config = dict(
    num_attention_heads=3,
    intermediate_size=1536,
    hidden_act='gelu',
    rope_theta=1960.0,
    bias='all',
    parallel_block=True,
    init='uniform',
    init_std_up=0.0198,
    learning_rate=0.0161,
    lr_mult_o=4.0,
    lr_head=0.00641,
    batch_tokens=65536,
    doc_mask=False,
    train_tokens=397700000,
)
MLP neurons of a small language model. Each row is named by its layer, matrix (up: input weights; down: output weights) and neuron, and shows model dimensions 80-143. Each number is 200 + 40 x the weight over its row's rms, rounded and kept within 0 to 999.
Before each neuron's rows, "fires in" lists the words (lower case) most often at its 100 highest values on Wikipedia text that the model never trained on.

fires in: "this", "open", "of", "malayana", "thrombocythemia", "00"
L3.up164,234,168,166,198,168,214,262,182,229,144,222,177,131,155,212,167,212,138,131,230,130,222,168,150,130,203,189,241,230,231,221,205,136,186,244,207,129,246,174,269,202,275,116,176,178,178,191,145,230,92,166,212,124,159,202,278,224,157,237,197,180,245,197,157
L3.down164,93,209,221,262,185,172,144,123,161,203,281,147,271,200,176,261,173,258,254,283,118,163,195,182,192,202,260,165,194,205,177,290,179,178,107,209,211,225,204,226,197,137,174,259,122,145,226,173,206,193,236,175,254,247,103,248,174,211,220,251,192,191,258,212

fires in: "s", "state", "there", "married", "shows", "them"
L2.up906,219,239,218,138,176,206,234,223,245,208,160,197,198,237,197,194,227,157,210,156,152,175,261,205,190,151,134,139,186,101,199,201,218,174,194,217,193,219,255,145,155,264,166,233,156,206,147,119,157,159,218,236,189,207,144,294,195,254,188,191,227,141,190,187
L2.down906,164,219,155,110,245,212,203,172,144,148,245,227,237,194,247,228,235,202,264,197,179,219,261,188,196,260,261,151,174,177,201,183,167,160,198,186,173,175,116,174,234,265,160,171,160,275,124,147,166,175,146,166,198,240,227,216,143,199,165,107,243,197,190,207

fires in: "people", "district", "township", "line", "2", "population"
L2.up119,215,247,180,208,225,208,192,260,235,185,236,258,207,195,273,230,151,206,167,245,164,205,193,245,196,300,158,190,259,189,225,220,175,204,213,92,217,211,222,208,198,210,226,254,147,183,189,194,193,117,209,255,193,125,278,170,216,151,202,266,199,206,220,191
L2.down119,262,239,247,218,203,164,249,243,214,264,262,273,206,208,193,204,198,177,230,188,181,227,230,229,159,254,226,215,301,172,173,250,247,229,258,229,138,155,201,182,209,224,268,297,205,211,254,205,255,201,108,173,159,178,146,228,108,141,278,208,227,211,230,181

fires in: "same", "golden", "each", "one", "this", "every"
L3.up983,198,150,183,166,215,147,187,268,226,248,227,205,238,218,224,161,128,191,143,147,139,232,235,191,181,150,235,173,195,221,155,280,191,147,182,204,232,198,144,235,232,220,197,203,144,215,236,204,212,187,212,193,210,206,209,217,276,189,273,243,238,150,146,195
L3.down983,146,164,208,214,185,189,189,178,182,214,151,187,261,174,159,170,194,288,137,211,164,195,209,202,192,169,258,199,218,152,189,167,135,167,241,118,152,220,160,167,165,171,216,192,107,208,213,199,171,160,148,224,273,246,126,312,224,219,157,177,194,271,214,175

fires in: "and", "or", "nor"
L6.up1081,169,171,240,145,206,182,157,247,218,155,246,185,192,154,166,187,282,200,150,162,193,219,185,174,252,175,218,237,230,255,138,255,179,116,270,182,237,208,172,160,229,205,206,223,202,243,147,218,206,244,218,180,156,171,229,272,182,159,211,215,217,241,174,166
L6.down1081,230,234,199,217,238,136,103,191,144,216,245,194,208,224,130,243,170,224,160,219,213,176,167,142,193,191,209,171,243,189,205,165,156,294,214,309,202,203,258,229,231,194,211,215,145,131,217,198,217,160,222,266,178,171,255,185,238,220,240,207,261,261,158,243

fires in: "of", "authority", "corresponding", "tv"
L3.up843,216,193,196,240,308,200,199,190,151,217,151,188,176,200,247,226,198,143,286,218,210,179,198,229,144,88,152,214,192,223,239,166,200,175,143,224,218,166,142,166,135,268,172,102,190,161,260,204,211,159,125,266,179,210,232,184,228,225,143,106,204,156,233,239
L3.down843,127,242,241,232,214,157,174,134,118,136,153,252,111,216,182,252,115,185,136,163,165,228,239,207,182,227,159,165,176,217,210,207,123,170,170,95,240,178,168,162,140,111,236,154,151,238,262,240,244,195,174,193,130,218,221,254,260,216,220,150,211,136,217,228

fires in: "first", "early", "debut", "assistant", "location", "northeast"
L2.up231,206,243,233,144,139,192,192,225,166,228,130,282,145,187,191,201,177,235,200,205,144,166,168,204,220,144,246,186,119,234,262,186,198,156,260,227,242,193,183,202,243,232,146,237,248,171,267,197,211,187,153,172,251,229,166,262,201,183,242,149,243,169,217,250
L2.down231,234,225,250,214,165,162,205,246,182,185,126,279,179,183,259,235,153,204,277,192,207,233,162,219,183,156,214,199,113,181,269,185,186,240,199,246,126,148,127,201,151,175,181,148,170,162,188,208,300,172,237,241,227,215,240,258,206,146,228,156,200,238,180,208

fires in: "13", "for", "12", "forward", "corresponding"
L3.up478,189,179,180,242,246,259,247,244,176,256,141,234,289,212,226,248,265,188,233,228,200,265,269,165,172,200,124,134,253,166,194,122,175,160,258,193,212,166,162,196,181,247,219,211,193,180,250,223,208,172,209,194,192,214,157,180,208,154,173,202,170,194,186,169
L3.down478,190,186,248,225,243,292,218,183,195,213,157,157,270,168,138,212,261,220,213,228,191,194,202,211,174,138,100,136,264,162,151,207,196,196,128,184,131,201,172,233,244,215,223,239,180,220,198,277,179,179,230,229,174,205,150,172,212,155,167,201,188,169,181,144

fires in: "song", "system", "region", "court", "album", "league"
L2.up142,172,257,235,206,212,183,200,152,218,161,176,221,233,127,201,150,188,245,156,252,220,219,178,162,194,254,214,207,201,231,203,288,240,301,245,153,192,210,197,215,259,225,227,210,167,226,234,230,124,243,110,141,204,160,198,225,122,196,212,198,178,188,148,197
L2.down142,224,212,217,161,235,165,241,234,210,293,185,193,152,227,206,183,88,220,199,240,233,257,175,167,195,206,188,204,165,169,158,225,260,234,205,155,219,223,248,270,276,197,215,197,186,164,175,165,249,242,102,192,273,168,208,191,152,201,283,202,228,260,201,174

fires in: "to", "did", "would"
L6.up1038,149,216,179,220,196,193,252,300,183,202,280,166,207,205,182,185,208,230,239,230,119,177,258,311,222,204,184,219,176,218,146,264,152,218,216,200,257,151,237,165,180,192,210,204,244,218,197,202,144,126,228,146,198,160,250,188,232,211,176,196,219,209,92,119
L6.down1038,220,144,179,204,214,133,172,251,253,165,250,261,222,238,222,247,269,168,252,179,164,173,265,221,161,154,272,204,223,166,166,213,243,224,186,214,236,216,208,182,272,253,151,236,261,202,251,220,231,162,200,120,197,290,236,181,207,220,252,200,207,216,250,205

fires in: "to", "would", "could", "have"
L3.up69,200,174,141,177,189,187,237,184,197,141,160,192,262,180,234,135,163,162,180,211,152,259,173,214,230,246,243,160,277,178,179,279,137,227,204,183,188,103,166,167,250,193,196,163,207,180,207,165,217,132,225,230,148,273,150,153,190,132,231,152,202,284,244,157
L3.down69,230,135,236,125,185,142,185,184,184,172,224,193,185,155,227,140,191,200,251,195,210,279,225,186,213,208,198,170,166,217,185,213,164,256,168,145,244,181,193,218,209,243,246,193,231,188,182,208,206,178,190,218,176,193,217,143,217,226,234,135,239,141,216,181

fires in: "in", "on", "annual", "by", "anniversary", "border"
L6.up819,206,202,183,291,243,176,224,161,165,222,251,284,165,256,225,219,222,109,118,201,166,212,200,238,162,238,123,186,196,190,219,142,176,155,119,214,146,223,174,220,230,179,162,171,212,173,179,262,226,204,179,214,137,163,132,175,190,211,238,108,230,261,224,139
L6.down819,188,188,197,280,171,198,233,194,217,150,238,167,187,169,221,233,290,213,256,225,232,204,163,212,182,235,222,202,241,151,198,244,164,231,198,219,242,170,233,236,247,164,161,137,173,188,124,211,198,248,203,204,197,208,160,97,166,219,164,208,127,230,211,184

fires in: "to", "as", "but", "or", "unanimous"
L3.up1076,172,173,210,195,209,240,212,135,134,227,193,188,292,161,135,154,260,156,152,170,285,238,144,252,292,140,154,195,232,199,182,271,134,223,289,107,211,167,216,159,226,121,117,164,210,216,156,189,179,210,222,235,181,209,104,216,150,179,158,151,154,235,238,138
L3.down1076,219,159,176,203,208,178,190,244,237,213,192,260,177,192,209,148,164,225,150,197,238,221,173,190,234,193,234,196,195,257,205,226,177,201,224,168,191,234,212,150,220,161,235,262,198,210,209,200,285,179,168,226,190,237,205,189,216,213,261,162,252,183,185,242

fires in: "he", "north", "south", "west"
L2.up882,239,246,155,206,162,173,196,225,147,196,259,219,178,199,234,214,245,232,133,162,217,155,249,198,308,168,307,206,208,210,198,213,167,210,168,184,205,202,218,223,185,197,217,202,153,188,175,214,158,174,172,174,177,189,178,231,199,197,190,238,186,207,228,257
L2.down882,215,199,172,235,206,222,216,207,188,246,239,159,249,186,258,204,182,220,169,142,163,174,230,201,257,206,258,201,263,183,208,170,214,179,233,236,186,228,90,220,158,186,202,182,198,213,187,183,141,184,201,186,214,225,185,215,214,280,163,121,181,200,222,310

fires in: "1", "this", "120", "each", "any"
L2.up1425,189,148,153,220,174,194,181,254,223,228,187,245,155,192,174,167,170,194,199,181,158,197,262,174,104,129,197,257,226,214,281,251,230,127,221,195,260,153,202,188,258,208,117,233,179,207,211,193,187,151,189,267,272,180,223,194,242,94,263,198,267,185,211,153
L2.down1425,119,175,193,209,190,158,169,172,224,228,218,171,155,267,137,190,198,180,149,171,150,209,211,192,197,130,242,139,203,191,233,198,212,221,200,242,162,212,160,224,213,235,140,200,159,156,222,139,195,130,173,208,208,235,163,240,155,110,188,103,216,200,178,125

fires in: "of", "at", "in"
L3.up61,303,242,261,198,196,154,235,203,181,200,174,253,271,280,243,165,237,115,136,192,225,178,232,225,120,203,221,220,222,238,182,176,143,191,231,145,169,138,214,226,197,241,203,168,215,265,183,126,266,205,188,165,185,252,175,171,215,208,136,229,226,172,172,201
L3.down61,280,173,232,182,224,198,215,210,157,204,258,158,237,277,241,168,255,211,123,69,203,136,196,161,178,210,187,163,145,211,142,223,181,176,299,149,215,241,132,159,227,169,177,188,229,189,204,208,246,301,267,242,153,229,220,189,183,217,193,247,250,305,212,179

fires in: "april", "part", "march", "october"
L2.up212,223,181,137,201,239,199,212,206,290,178,235,208,145,249,155,191,219,235,229,287,190,151,224,188,232,239,199,201,243,142,151,277,169,157,197,146,160,268,259,214,232,246,215,208,217,198,218,282,234,213,254,205,182,148,232,185,147,151,145,204,174,184,259,157
L2.down212,145,237,138,271,197,164,210,182,229,206,270,230,187,147,159,172,226,148,128,248,237,202,200,286,285,171,211,180,233,178,258,197,169,175,238,230,202,213,258,208,248,183,181,225,193,218,185,283,210,220,234,211,213,225,190,173,243,169,232,285,201,196,190,197

fires in: "of", "3", "5", "62"
L3.up506,185,294,195,187,193,237,177,271,131,250,226,149,240,129,150,154,169,245,217,196,189,54,172,172,165,226,134,200,166,257,136,192,180,171,230,192,174,236,238,233,193,225,251,157,195,210,176,232,160,197,142,189,138,212,229,208,249,216,200,201,136,125,281,207
L3.down506,189,254,219,265,156,171,168,220,129,232,201,222,206,186,230,222,231,225,203,222,191,220,206,217,169,140,210,210,190,129,195,204,198,154,142,156,148,251,182,189,185,199,225,186,210,275,161,155,222,261,224,160,227,191,143,172,249,236,136,200,184,172,233,165

fires in: "first", "final", "second", "debut", "win", "1st"
L2.up890,202,221,231,182,152,222,229,191,135,260,122,183,167,236,129,208,272,183,209,190,225,172,226,238,180,179,249,151,159,197,202,165,122,217,275,235,127,163,273,204,243,151,87,133,195,175,161,173,175,218,267,235,173,165,122,106,218,145,247,187,187,197,245,290
L2.down890,174,205,200,210,133,125,158,198,200,183,214,179,169,122,179,229,227,231,222,175,213,228,186,223,169,190,225,144,217,175,211,240,204,228,183,227,125,123,287,172,185,208,195,212,150,216,207,191,186,134,179,157,177,169,205,177,177,222,267,135,258,184,285,253

fires in: "on", "bhosle", "of"
L3.up557,234,233,156,221,252,188,276,203,172,238,207,171,223,149,208,181,155,198,241,235,250,221,145,192,148,225,184,227,229,227,173,190,144,190,232,234,222,178,181,175,207,217,201,154,256,133,249,196,191,226,227,226,288,196,136,212,253,164,185,211,225,255,262,217
L3.down557,281,218,131,188,222,234,138,241,182,199,186,182,252,201,161,243,216,224,175,166,277,189,212,243,122,131,180,208,180,181,271,239,154,185,187,160,225,222,223,53,173,225,207,151,230,229,271,174,218,263,180,263,237,206,198,233,166,125,229,171,149,219,233,206

fires in: "took", "making", "made", "shows", "technology"
L2.up1468,196,236,158,242,205,236,154,237,247,186,210,252,214,158,205,218,291,126,184,211,88,164,250,129,165,301,120,131,255,146,137,214,204,218,212,159,263,202,250,200,197,288,183,136,174,200,202,158,198,157,187,206,193,217,279,261,221,167,248,179,228,193,206,191
L2.down1468,163,235,196,214,224,235,146,245,304,174,205,265,245,201,191,185,221,166,234,238,125,126,275,107,222,252,238,139,247,143,213,204,212,144,173,165,224,271,191,252,214,229,122,210,234,180,171,188,229,230,179,144,165,183,263,227,148,177,241,237,210,209,261,264

fires in: "its", "their"
L2.up608,208,199,227,193,226,282,156,152,223,225,182,213,223,164,209,191,212,106,165,220,193,182,231,157,149,169,182,140,227,190,134,249,240,219,159,196,194,193,169,191,241,204,206,211,226,210,226,253,276,208,114,199,149,251,150,136,200,251,179,243,170,212,170,136
L2.down608,239,244,159,224,232,247,113,165,238,215,204,151,252,131,234,257,239,191,176,233,267,275,207,151,207,150,174,141,194,143,238,207,181,201,253,240,188,201,208,205,203,205,222,220,201,174,186,173,229,197,149,238,257,248,231,206,211,150,189,224,158,176,167,191

fires in: "he", "this"
L2.up559,177,206,118,265,224,174,258,198,137,173,211,114,187,176,198,182,123,160,153,203,132,218,259,191,184,243,277,151,189,233,197,239,166,218,154,163,171,198,122,155,207,187,177,181,149,228,235,182,184,159,248,129,213,179,225,260,236,147,190,178,201,252,295,221
L2.down559,167,219,251,215,222,215,261,183,216,180,179,186,229,168,182,196,149,178,196,183,163,261,149,168,126,207,255,207,142,158,225,167,199,198,199,196,106,179,174,205,249,212,178,255,173,174,135,208,166,181,219,152,232,208,211,285,135,198,251,230,178,230,220,231

fires in: "began", "joined", "continued", "attended", "announced", "won"
L2.up1479,176,136,216,158,188,195,230,190,309,244,215,224,196,237,192,202,216,176,244,253,211,224,225,244,219,112,245,162,279,221,173,229,290,234,186,199,291,211,227,210,87,91,194,240,229,185,218,228,184,200,144,212,179,233,105,251,165,236,205,234,249,257,217,192
L2.down1479,282,199,207,199,184,206,213,224,209,237,197,208,224,199,222,254,211,245,254,209,141,214,188,167,200,186,210,268,226,202,256,213,73,225,154,194,122,154,216,182,218,206,238,172,191,213,144,182,189,222,185,144,255,199,182,191,198,243,213,237,147,238,172,221

fires in: "south", "provides", "providing", "salvator", "provided", "san"
L2.up20,216,203,246,164,154,178,225,150,178,219,210,234,238,220,225,280,193,180,203,206,204,251,186,153,220,157,229,215,227,168,189,184,201,183,149,202,196,158,144,127,197,216,237,144,167,221,264,211,216,164,247,201,263,218,181,235,227,174,250,224,213,244,256,226
L2.down20,175,130,225,217,149,173,191,201,223,322,219,243,188,237,293,192,215,187,211,172,232,183,204,209,174,259,164,164,206,100,213,193,174,230,202,208,251,195,205,168,267,178,203,189,172,169,190,203,219,249,157,134,262,243,193,212,244,267,223,219,232,222,216,217

fires in: "season", "world", "fleet", "bhosle", "revolution", "expedition"
L2.up1279,257,209,184,202,129,203,199,165,227,240,159,248,143,180,137,213,230,170,220,251,255,148,234,165,195,184,211,219,183,228,183,263,175,221,222,180,193,176,202,254,173,198,242,194,194,155,197,132,215,139,184,206,159,192,181,257,261,192,204,245,217,173,225,197
L2.down1279,222,231,230,224,182,167,234,118,220,197,142,208,154,201,171,152,196,138,203,216,285,148,244,220,244,200,176,185,163,221,208,231,261,238,177,236,192,241,81,212,125,255,240,269,176,189,201,200,153,102,192,214,159,166,231,176,256,159,177,150,197,296,185,215

fires in: "but", "since", "for", "while", "her"
L3.up513,224,128,109,210,214,202,193,190,154,249,92,217,233,203,278,253,122,213,115,170,182,170,159,215,215,264,185,242,185,198,191,218,143,251,253,182,216,190,179,265,165,247,214,249,156,182,158,299,184,198,175,176,195,204,229,177,196,162,157,209,183,210,188,245
L3.down513,169,132,189,209,177,162,270,202,280,240,186,230,185,149,309,244,210,165,201,224,215,122,112,232,209,174,235,219,95,161,207,205,181,223,181,226,250,251,116,216,225,241,188,221,266,208,234,195,174,110,224,204,156,158,231,193,206,186,208,239,147,171,193,193

fires in: "s", "whose", "polish", "european", "scottish"
L3.up21,242,207,205,238,278,275,198,179,226,286,214,145,203,219,222,211,162,170,166,242,195,194,204,138,318,171,255,217,214,201,166,256,140,160,180,288,212,177,139,229,213,131,123,201,208,188,240,178,191,209,258,176,208,170,265,162,233,251,195,205,221,183,212,191
L3.down21,190,273,219,238,255,283,199,144,162,227,177,221,262,221,238,193,234,216,174,284,258,227,159,188,228,135,204,133,209,208,219,255,203,245,228,262,161,239,158,278,242,254,149,251,247,169,191,183,285,252,169,157,230,222,287,182,265,170,172,145,151,153,255,184

fires in: "in", "as", "at", "with", "from", "by"
L3.up1035,172,187,125,232,180,155,197,213,153,193,166,215,234,173,226,196,228,237,248,221,249,208,204,164,165,155,196,194,150,263,149,202,174,134,161,185,194,208,177,238,132,123,239,188,159,243,121,238,175,193,215,185,221,133,193,210,196,168,162,188,233,212,132,195
L3.down1035,184,202,256,159,224,233,280,172,166,175,159,201,208,195,208,216,156,230,199,217,152,162,235,178,192,192,214,209,268,109,235,206,204,227,172,225,173,143,254,232,240,235,216,140,140,248,243,189,187,135,198,247,257,267,238,189,156,229,266,194,204,145,220,209

fires in: "but", "linfield", "mucca", "however"
L2.up829,240,247,86,196,175,227,184,174,213,225,130,301,237,242,146,230,250,151,185,183,169,203,214,234,185,174,228,214,101,269,235,179,186,103,231,210,158,241,222,189,200,198,140,191,254,233,181,185,215,220,181,218,204,210,212,141,196,188,212,182,146,209,207,216
L2.down829,323,112,166,161,200,186,203,204,203,214,120,203,187,181,123,233,171,142,250,190,227,191,200,277,195,174,208,202,205,230,187,270,264,245,199,218,202,183,229,190,189,235,166,186,252,232,218,195,285,206,246,209,196,154,156,180,177,184,125,225,141,194,208,154

fires in: "of", "well", "years", "outside"
L3.up1346,242,193,224,187,185,184,175,157,197,202,154,191,261,159,222,163,249,165,299,217,179,154,174,228,207,237,203,196,155,217,246,212,206,208,314,167,199,160,197,162,180,250,240,206,296,202,229,163,270,252,160,248,219,129,257,201,175,208,221,252,267,211,190,165
L3.down1346,179,233,155,243,189,136,180,302,173,191,199,134,256,188,197,161,211,137,162,201,247,189,254,139,212,199,180,197,175,213,139,132,153,216,253,156,147,218,156,130,234,232,174,224,240,251,118,173,171,216,166,222,202,201,250,177,189,212,173,171,267,164,185,167

fires in: "he", "this", "his", "it"
L2.up485,93,205,208,268,157,152,225,159,214,254,221,169,194,169,254,228,185,218,180,263,183,146,227,226,229,118,202,200,214,210,251,212,218,261,174,187,204,180,129,174,316,214,300,179,220,110,170,175,269,174,201,200,243,168,235,204,158,188,205,177,213,194,171,207
L2.down485,171,201,147,227,183,150,225,182,269,226,276,215,222,143,201,297,169,178,236,178,260,166,194,191,212,176,211,218,238,183,252,170,236,279,189,182,244,243,161,167,230,182,190,179,183,130,99,111,218,187,179,201,208,205,258,270,136,180,154,206,236,203,240,211

fires in: "would", "not", "could", "she", "justin", "can"
L2.up1247,167,177,184,228,282,202,159,268,218,191,179,157,172,132,215,181,266,189,282,225,223,235,219,211,213,208,229,161,236,214,219,257,173,235,169,139,254,177,164,123,192,207,223,224,126,184,198,243,237,140,252,165,149,181,299,225,178,199,212,207,210,230,232,203
L2.down1247,173,195,162,190,289,187,181,247,247,237,245,242,227,131,256,183,240,237,193,176,193,197,287,189,164,201,198,178,209,178,176,158,232,211,141,176,197,259,167,154,212,210,194,200,150,243,158,190,226,153,237,176,263,259,247,226,175,247,207,239,189,261,122,222

fires in: "st", "cape", "d", "cd", "minnesota"
L2.up1391,262,281,152,216,202,188,135,156,210,265,255,196,211,232,278,243,223,264,206,202,177,191,219,196,189,228,254,210,251,202,242,232,188,200,183,225,190,178,223,248,200,151,177,248,196,103,234,208,204,198,131,215,221,217,143,215,142,203,151,101,230,188,245,252
L2.down1391,185,258,166,157,177,229,194,201,216,181,207,233,200,217,215,146,171,208,217,220,156,202,184,161,250,232,311,256,233,176,250,216,208,239,242,149,151,200,263,207,234,135,172,317,220,164,205,192,156,97,175,237,226,218,198,189,269,229,156,206,226,195,154,148

fires in: "united", "states", "netherlands", "usa", "country"
L2.up914,228,243,138,234,197,233,189,216,209,163,155,232,148,297,177,111,231,202,200,263,209,186,172,174,209,191,216,140,247,203,194,254,259,163,201,167,98,164,260,221,285,279,123,159,128,197,154,232,202,204,228,208,211,223,196,103,209,175,211,228,195,105,238,130
L2.down914,195,193,229,176,170,186,213,223,189,209,273,317,200,238,228,154,143,157,213,258,149,244,289,204,163,185,190,203,222,186,145,249,203,133,163,190,165,201,220,270,262,183,180,173,203,216,156,238,295,202,157,179,236,227,112,173,178,179,243,228,124,215,133,190

fires in: "with", "from"
L3.up690,147,193,180,198,132,202,141,205,184,228,113,217,152,122,197,226,172,222,190,191,205,192,131,215,209,264,166,138,173,263,204,227,185,168,168,183,235,183,163,244,223,203,180,179,177,230,196,153,118,257,244,190,246,220,174,207,187,200,163,92,163,116,184,219
L3.down690,170,187,134,181,196,234,188,233,181,200,195,215,258,246,160,160,275,163,175,223,229,187,219,144,221,163,65,180,175,179,198,226,228,168,208,160,218,228,201,287,201,173,145,209,220,229,155,208,212,202,273,195,272,172,197,234,244,160,209,185,223,179,224,202

fires in: "and", "than", "to", "or", "ensure", "as"
L6.up471,195,126,156,237,206,201,228,174,245,262,257,173,148,135,223,286,210,242,268,217,168,243,137,149,234,202,202,181,124,235,169,222,168,192,135,192,140,167,176,238,259,229,184,172,242,145,123,261,184,263,249,227,140,235,200,211,172,188,169,219,219,174,175,223
L6.down471,178,192,231,227,233,199,151,190,246,170,191,184,201,128,161,133,231,226,185,201,218,195,167,184,150,221,180,273,191,105,219,233,241,217,241,264,165,232,165,247,258,211,183,138,233,223,225,192,236,169,147,140,142,253,197,242,192,202,211,178,193,229,209,185

fires in: "1", "10", "15", "14", "12", "13"
L2.up1018,121,132,204,177,142,141,170,126,208,163,121,138,216,242,259,183,238,169,247,209,226,188,254,143,219,224,161,155,156,199,191,196,157,145,220,137,204,212,215,124,215,141,187,183,230,158,265,227,190,242,214,208,217,135,225,181,228,86,270,180,237,163,176,183
L2.down1018,143,184,231,196,200,147,160,143,169,165,146,196,200,214,220,239,178,214,235,200,248,171,234,156,192,196,176,180,181,197,285,189,164,167,199,226,201,212,173,107,222,109,159,191,231,185,173,165,239,179,209,232,171,189,223,209,197,173,302,207,200,157,161,245

fires in: "and"
L6.up1456,250,180,266,227,195,218,217,207,230,180,249,233,152,151,182,181,187,124,163,182,188,224,218,217,182,175,270,195,121,274,241,284,165,186,208,303,184,195,201,203,217,170,179,234,229,156,199,216,161,194,222,217,151,211,161,269,189,200,214,181,229,254,176,191
L6.down1456,252,183,221,267,235,182,168,166,157,257,158,193,202,209,155,188,149,256,207,178,196,242,183,106,205,166,204,230,150,166,272,230,243,160,124,184,170,178,170,201,258,227,175,276,175,236,216,237,189,194,246,197,184,283,244,242,166,167,217,168,269,209,215,123

fires in: "for", "section", "boston", "on", "round", "until"
L3.up630,269,142,210,210,236,224,246,242,136,251,161,234,243,192,242,212,285,189,177,231,226,186,256,284,149,227,159,167,221,271,245,178,143,118,245,158,160,147,141,218,212,237,226,150,241,167,201,192,145,186,212,135,238,212,153,181,145,215,217,234,167,211,258,219
L3.down630,162,218,222,160,220,153,216,165,184,205,216,240,236,231,235,204,256,146,195,197,149,250,207,235,222,180,174,231,186,111,219,213,220,217,199,152,193,153,235,180,282,124,218,206,230,134,183,171,203,188,202,199,173,244,219,187,214,194,188,183,223,115,229,112

fires in: "said", "reported", "like", "discovered", "included", "stated"
L2.up621,223,173,202,136,232,175,225,195,240,255,168,209,191,183,268,89,121,260,206,206,191,232,299,252,231,186,176,241,251,315,144,178,212,191,276,164,186,176,208,228,249,227,180,233,191,242,128,292,172,211,148,160,190,154,185,181,206,204,174,207,174,247,206,198
L2.down621,133,178,280,128,214,150,170,173,225,212,192,213,179,179,223,197,176,241,177,169,172,162,268,179,203,184,225,204,228,221,256,183,211,241,246,214,137,211,237,215,183,209,159,188,149,213,193,234,191,262,272,265,179,216,222,150,161,162,173,216,138,167,173,212